Weights of a small transformer language model.
Size: 12 layers, width 512, 8 heads of 64, MLP 2048 tanh GELU, vocabulary 38562, 57.6M parameters.
MLP neurons of a small language model. Each row is named by its layer, matrix (down: output weights) and neuron, and shows model dimensions 170-265. Each number is 128 + 32 x the weight over its row's rms, rounded and kept within 0 to 255.
A block is one neuron, or neurons of one layer that tend to fire together. After each block is what it responds to, as a language model described it from the Wikipedia text at the highest values.

L6.down573 [140 128 126 144 138 113 121 119 165 122  90 191 135 138 153 213 124 101  99 110  56 100 122 118 130 136 122 136 150 125 105 127 161 128 121  92 109 131 144 115 101  83 114 130 103  76 155 169  84 130 113  81 156 122 163 149 142 187 126 159 128 105 114  95 134 128 181 117  98 148 210 140  65 127 133 132 115 108 169 150 115 134  95 137 104 135 138 151  79  91 128 131 110 129 126 139]
L6.down1072 [152 126 153 137 130 141 140 122 104 179  39 134 134 119 164 175 196 132 101 159 135 124 148 169 146 137 129 132 139 155 145 166 176  97  96 120 125 153  77 176 152  93  99  50 183 104 169 130 134  87  66 133 206 176 171 138 134 132 113 132 105 193 108 185 138 144 164 127 115 148 124 124 147 148 137 106 127  85 177 144 101 113 136 128 152  93 124 106 130 102 126 134 139 118 138 128]
Pre-verb infinitive and modals

L7.down41 [163 123 150 194 197 149 115 131 138 146 173 130  67 136 141 135 141 128  91 129 136 120 158 183 134 116 139 121 186 150 142 109 196 193 123 105 114 178 178 168 140 122 148  84 187 142  92 139 127  29 143 135 194 136 121 149 102  99 123 149 142 208 150  85 110 125 158 133 105 137 105 147 145 156 114 164 111 154  91 151 113 102 126 154 161 111 111 134 168 110 136 139 147 127 147 137]
L7.down569 [110  80 102  78 130 103 139 142 152 193  52  92 163 119 147 150  79 128 122 135 116 121 126 172 169 143 134 160  96 218 172 104 122 112 153 159 107  56 117 142 154 159 139 114 133 139 157  31 129  83  78 115 142 173  83 115 131 122  79 103  90 114 167 111 121 170 121 180  66 126 131 160 119 197 139 141 155  52 179 162 155 140 141 123 132 103  98  88 113 127 109 159 149  65 112  96]
L7.down613 [132 115 170 125 129 103 111  94  60 204 132 138 130 162 149 140 143 143 153 136 121 142 168  70 169 129 151 156 135 160 140 145 133 163 125 101 107 185 159 100  96 134 112 178  48 155 217 109 166 141 138  89  84 157 129 149  95 170  98 148 142 180  98 144 171 185 178 159 138 131  91 140 139 139  92 147  94  68 191 175 139  95 116  95 126 146  96  96 116 163 146 157 159  97  94  99]
L7.down772 [102 135 176 203 153 127 136 166 152 137 145 119 116  95 137 137 154 153 201  91 171 136 152 135 131 134  97 129 119 145 107 113 113 161 158 122 214 143 139 101 155 152 176 135 118 195 123 139 103 129 129 106 108 131 135 104  97 128  97  90 123 173 188 116 121 160 108 166 125 140 114 184 137 120 146 149 138 167 121 121 119 153 120  88 119 133 136 120 140 154 143 170  92 141 148  71]
L7.down1563 [155 190 131 146 185 153 107 101 148 133 155  98 104  94 133 109 168 134 109  87  91 156 115 171 149 129  58  94 111 118 114 127 169 132 112 164 154 136 152 117  76 107 130 150 108 149 154 125 143 180 152 116 130 142 132 115 129 149  82 224  98 122 111 104  97 126 136  98  99 115 161 169  89 165 123 115 128 137 144 130 132 111 155 146 123 108 140 169 124 122 130  89 157 145 110 109]
L7.down1653 [ 71 164 105 159 162  72  91 108 191 135 156 105  60  83  76 115 148 122 143 109 133  85 166 171 167 140 107 110 155  95 171 133 132 108 159 162 161 116 137 121 111 177 116 159 135 117 149 134 126 135 186 122 146 136  59 101  99 165 157 140 163  69 148 130  25 111 138   7  99 155 153 122 119 114 108 108 107 176 113  87 153 110 165 161 129  66 130 151 102 176 110 141  76  98 167  63]
L7.down1715 [ 99  94 129 108  86  88 102 133 140 150 141 108 142  89  87 132 126  74 132 137 130  80 131 191 163  96 135 179 120 134 145  85 163 123 105 137 143 129 125 136 150 158 114 153 133  57 162 175 121 119  81 102 148 131  58 107 115 124 140 158 118 113 122 106  91 106  86 154 128 190 129 118  81 183 155 106  70 118 141 146 141 126 190 140 172 152 145 104 140  65 103 147 107 162 131 105]
L7.down1980 [100  99 134 134 121  70  65 161 121  98  85 121 113 188 140 140 111 156  92  93  98 169 119 109  94  98 172 201 197 158 132  74 100 156 127 133 100  91 133 180 132 170 137 137 127 132  95 125  76  43 111 151 182  79 123 120 152  97 115  73 135 111 114 102 144 110  73  95 136 115 141 127 135 130 144  56  62 137  73 144 138 124 154 159 211 133 138 167 131 177 121  87 139 106 128 138]
Plural subject heads

L2.down737 [131 130 143 144 167 122  57  94 139 104 145 143 115 140 163 115  83  99 126 142  99 134  95 157 108 150 149  57 160 138  95 176 168 120  93 130 197 227  98 167 151 149 144 125 121 101 191  72 127  95 128 112  80  88  99 120 194 121 126 133 130 130  91 146 165 108 145 115 131 162 126 161 142 165  73 161 145 111 118  95  62 103 130 146 136  88  66  77 150 132 109  90  94 143 175 115]
L2.down976 [130 146  83  88 151 145 153 213  71 107  82 134 148 129 177 108  83 147  75 171 112 107 173  82 122 173 138 147 117 160 154 132 128 117 128 177 133 104 191  95 154 120  77 197 186 123 162 105 141 127  93 128 104 128 111 185  68 117 172 133 133  89 150  91 168 141 106 131 128  57 135 145  94  93 154  70 107 136 140  86 144 150 161 111 100 104 126 139 164 123 140 116 125 150 147 175]
L2.down1097 [116 151 109 187 150 203 106 104 148 148 156 109  83  88 136 118  54 159 102 146  92 144 111 126 186 117 105  79 129 176 174 160 123  91  95 144 122 148 120 136 170  95 184 116 133 150  89 135  93 120 128  65  68 134 163 101 141 145 120 130 119  66 172 165 137 130 126 122 176 146 125 136  88  50 119 106 114 185 122 124 165 139 163 116 109 142 119 153  99 166 145  99 150 124 137  67]
L2.down1712 [132 147 119 144 172 132 128 125  94 135 135 175 145 111  75 138 141  86  57 110 150 146 142  78  96 120 141 132  81 101 111 104 115 102 117 172 129 143 154  92 157  60 134 127 139  99 129 129  76 122 136 100 156 123 151  88  81  44 114 116 124 120 174  88 105  98  41 146 167 167 129 112 162  89 122 120  87 104 132 185 170 127  86 142 122 163 177 105 101 117 162 164  91 109 147 118]
Military action words, table punctuation

L6.down1498 [ 74 164  90 129 241 128 136 161  95  88 126 125 101 117  77 185 139 134 134 139  48 119  88 135 182 114 146 117 165 174 173  87 136  89 148 127 132 135 128 152 141  87 169 122 156 133 173 152 143 129 160  57 160 135 190 153 114 110 132  99 118  87  60 151 152 155 121 160 177 104  96 115 109 132 117 116 146 179 141 103  95 153 146 159 170  81 129 157 196 128 145 147 130  78 134 159]
L6.down1688 [ 67 151  86  41 146 143 142 131  81 180 167 190  92 143 146 136 135 130 109  82 121 141 178 161  97 148  96 118 155 149 141 178 128 119 114 100 120 118 152 111  85  78 155 153 148 207 170 106 164 114  65 129 171  94 165 162 165  94 140 168 114  82 164 159 152 176 149 136 125 105 120 132 153 192 134 157 165 186 128 118 120 102 155 109 141  52 153 138 113  99  91 136 107 161 118 111]
Conflict and power narratives

L7.down87 [181 166 148 145  88 129 139 134 123 101  93 119 100 123 140  51 118 125 131 180 113 132 177 163 105 134 164  64 137  82 126  96 132 105  96 171 180 101 165 111 156  90 118 108 176  93 111 104 178 117 151 130 190 172 107 109 134 123 112 150 110 177 178 152 118 168 107 129 160 151 138 130  87 139 104 156 124 131 161 129 154  44 133 109 160 106  58 128 122  96 153 156 146  91 148 103]
L7.down434 [121 127  62 161 165  96 102 155  48 152  84 133 126 106 109 199 122 170  18  73  99 182  55 140  86 133 108 159 161 104 205 112 200 187 170 120 144 135 132 114 140 130 110 133 169  96 109 175 157 124 135 136 124 108 185 168 154 123 112 148 143  86 121 182 125  55 121 103  83 126  95 126 127 129 159 123 155 208  99 111 141 113 102 102 113 109  85 153 136 105 138 201  96 182 150 150]
L7.down829 [160  93 102 123  78 135 157  70 170 123 101 170 100 185  99  81 172  65 102 122 116 146 158  55 143 149 146 188  79 139 109 143 135 145 103 159 116 147 138 126 104 122 191 172  59 129 122 130 146 107 173 133 138  78 122  85 156 170 139 108 156 144 131 100  97  76 134 109  83 159 134 117 117  86 126  98 147 138 119 158 145 110 108 148 148 150 144 101 223  81 114 174 139 113 142  76]
L7.down1259 [111  47 109 138  98 196 151 100 110 169 109 210 144 159 114  96 163 171 167  72 109 127 153 141 174 170 118 160  78 120 148 121  67 130 190 141 130 132 136 151  84 164 135  59 155 207 151  95 101 127 122 122 170 168 104 114 167 126 138  47 102 157 146 108 150 154 138  96 122 133 113 189 133 111  57 168 135 142 128 122  82 116 106 142 163 139 192 153 146 126  95 151 102 139  79 113]
L7.down1365 [119  94 110 126 128 147 147 143  78 111 134 115 138 101 125 139 151 124 166 115 120 127 110 139 193 144  93 161 117 101 148 101 119  98 184  93  95 106 151 160 165 146 130 145  62 145  93 152 128 102  95  70 194 153 169 151 152 117 153 149  92  96  97 171 157 152 148 161 171 118  86 171  75 185 106 118 143 157 144 148 105 145 177  70 146 175  90 151 142  82 174 129 169 132 152 146]
L7.down1489 [144  99 155 125 131 190 156 112 152 119 155 184 147 161  92 153 129 143 149 146  89 121 111 107 106 126 121 115 132 124 144 139 148  55 170 169 135 106  92 142 115 103 180 140 118 113  94 146  91 174 100 117 116 109  90 160 156  91 123 160 110 117  22 184 206  81 160 121 105 130 155 100 163 102 109  85 151 154  98 138 105 124  52 147 128  85 137 129 157 145  94 185  64 108 152 170]
L7.down1681 [109 113 136 128 123 166  77 134 125  66 110  98 122 129 149 107 147 121 134 130  58 120 143  61 141 191 136 144 111 168 115 135  74 112 165 124 158 135 124 136 126 132 153 163 121 156 100  22 102 163 194 123 164 135  94 139 171  97 116  98 117 166 135 139 157 158 133  96 146 171 105 127 139  88 147  99 150 148  69 106 116  96 132 183  72 119 106 125 157 107 153  87 132 197 166 111]
L7.down1949 [118  63  55 143 115  72  89 165 138 139  99 178 134 142 134 142 110 136 154 177 125 122 102 157 166 123 152 102 117 153 181 133 133 120 179 157  90 157 164  93 111 181 175 138 209 105 100  82  81 196 132 130 148 109 200 167 136 132 133 123 157 137 168 157 206 183 165 120 169  87  76 167 173 105 129 127 159 167 135 166 108 155 111 125 102 125 100 110 110 170 117 170 125 145 125 157]
Military troop context

L2.down698 [162 153 173 139 119 135 120 147 135  84 118 101 101 126  73  82 113 118  84 111 158 139 135 203 199 145 105 127 153 171 117 163 177 109 114 121 110 179 107 142  78 126 170 153 135  69 133 140 166 101 123  95 152 149 178 113 155 138 110 126 212 101 101 125 102 175 113 142 107 147 160 125  90 165  93 128 151 125 159 131  99 114 105 113 110 133 114 192  87 165  68 159 130 107 144 147]
L2.down838 [116 139 167  86 156 174 156  77  92  50  98 114 168 117 190 142 153 137 170 146 178 103 130 147 143 148 109 135 157 124 191 166 133  77 103 153 121 133 143 144 167 137 135  99 118 141 107 117 117 102 151 116 172 178 170 138 122 129 109 157 154 162 148 212 189 131 121 106 144 113 118 137 160 127 110 135  93 100 165 144 115 172  94 135 144 153 122 133 134 103 119  95 161 101 128 109]
L2.down959 [ 91 132 164 143 121 140 117 110  65 204 109  76 114 165 135 154 119 142 105 128 148 116 137 105 167 102 138 118 156 107 140 149 142 105 115 118 144  99 131 157 101 113 137 175 148 129 182  68 183 125 128 113 124 180 155 142 176  85 123 153 177 134 157 171 183 148 173 170 190 137 164 119 112 141 154 188 118 107 163  93 128  68  80 153 159 178 106 143  84 134 111  84 169  58 151 144]
L2.down1620 [120 158 174 144 184 154 116 147  64 203 128  79 140 107  91  90 127 163 128 141 131 122  89 135 192 148 134 151 140 172  81  92 128 171 161 170 128 156 145 127 107  95 126 111 169 127 158  90 112 143 133  83 184 162 141 151 169 125 105 196 157 201  78 199  87 148 150 161 134 114 187 170 126 135 141 126 114 113 170 160  74 100 105 125 125 138 172 169 156  91 185 191 151 125  84 120]
Plural noun heads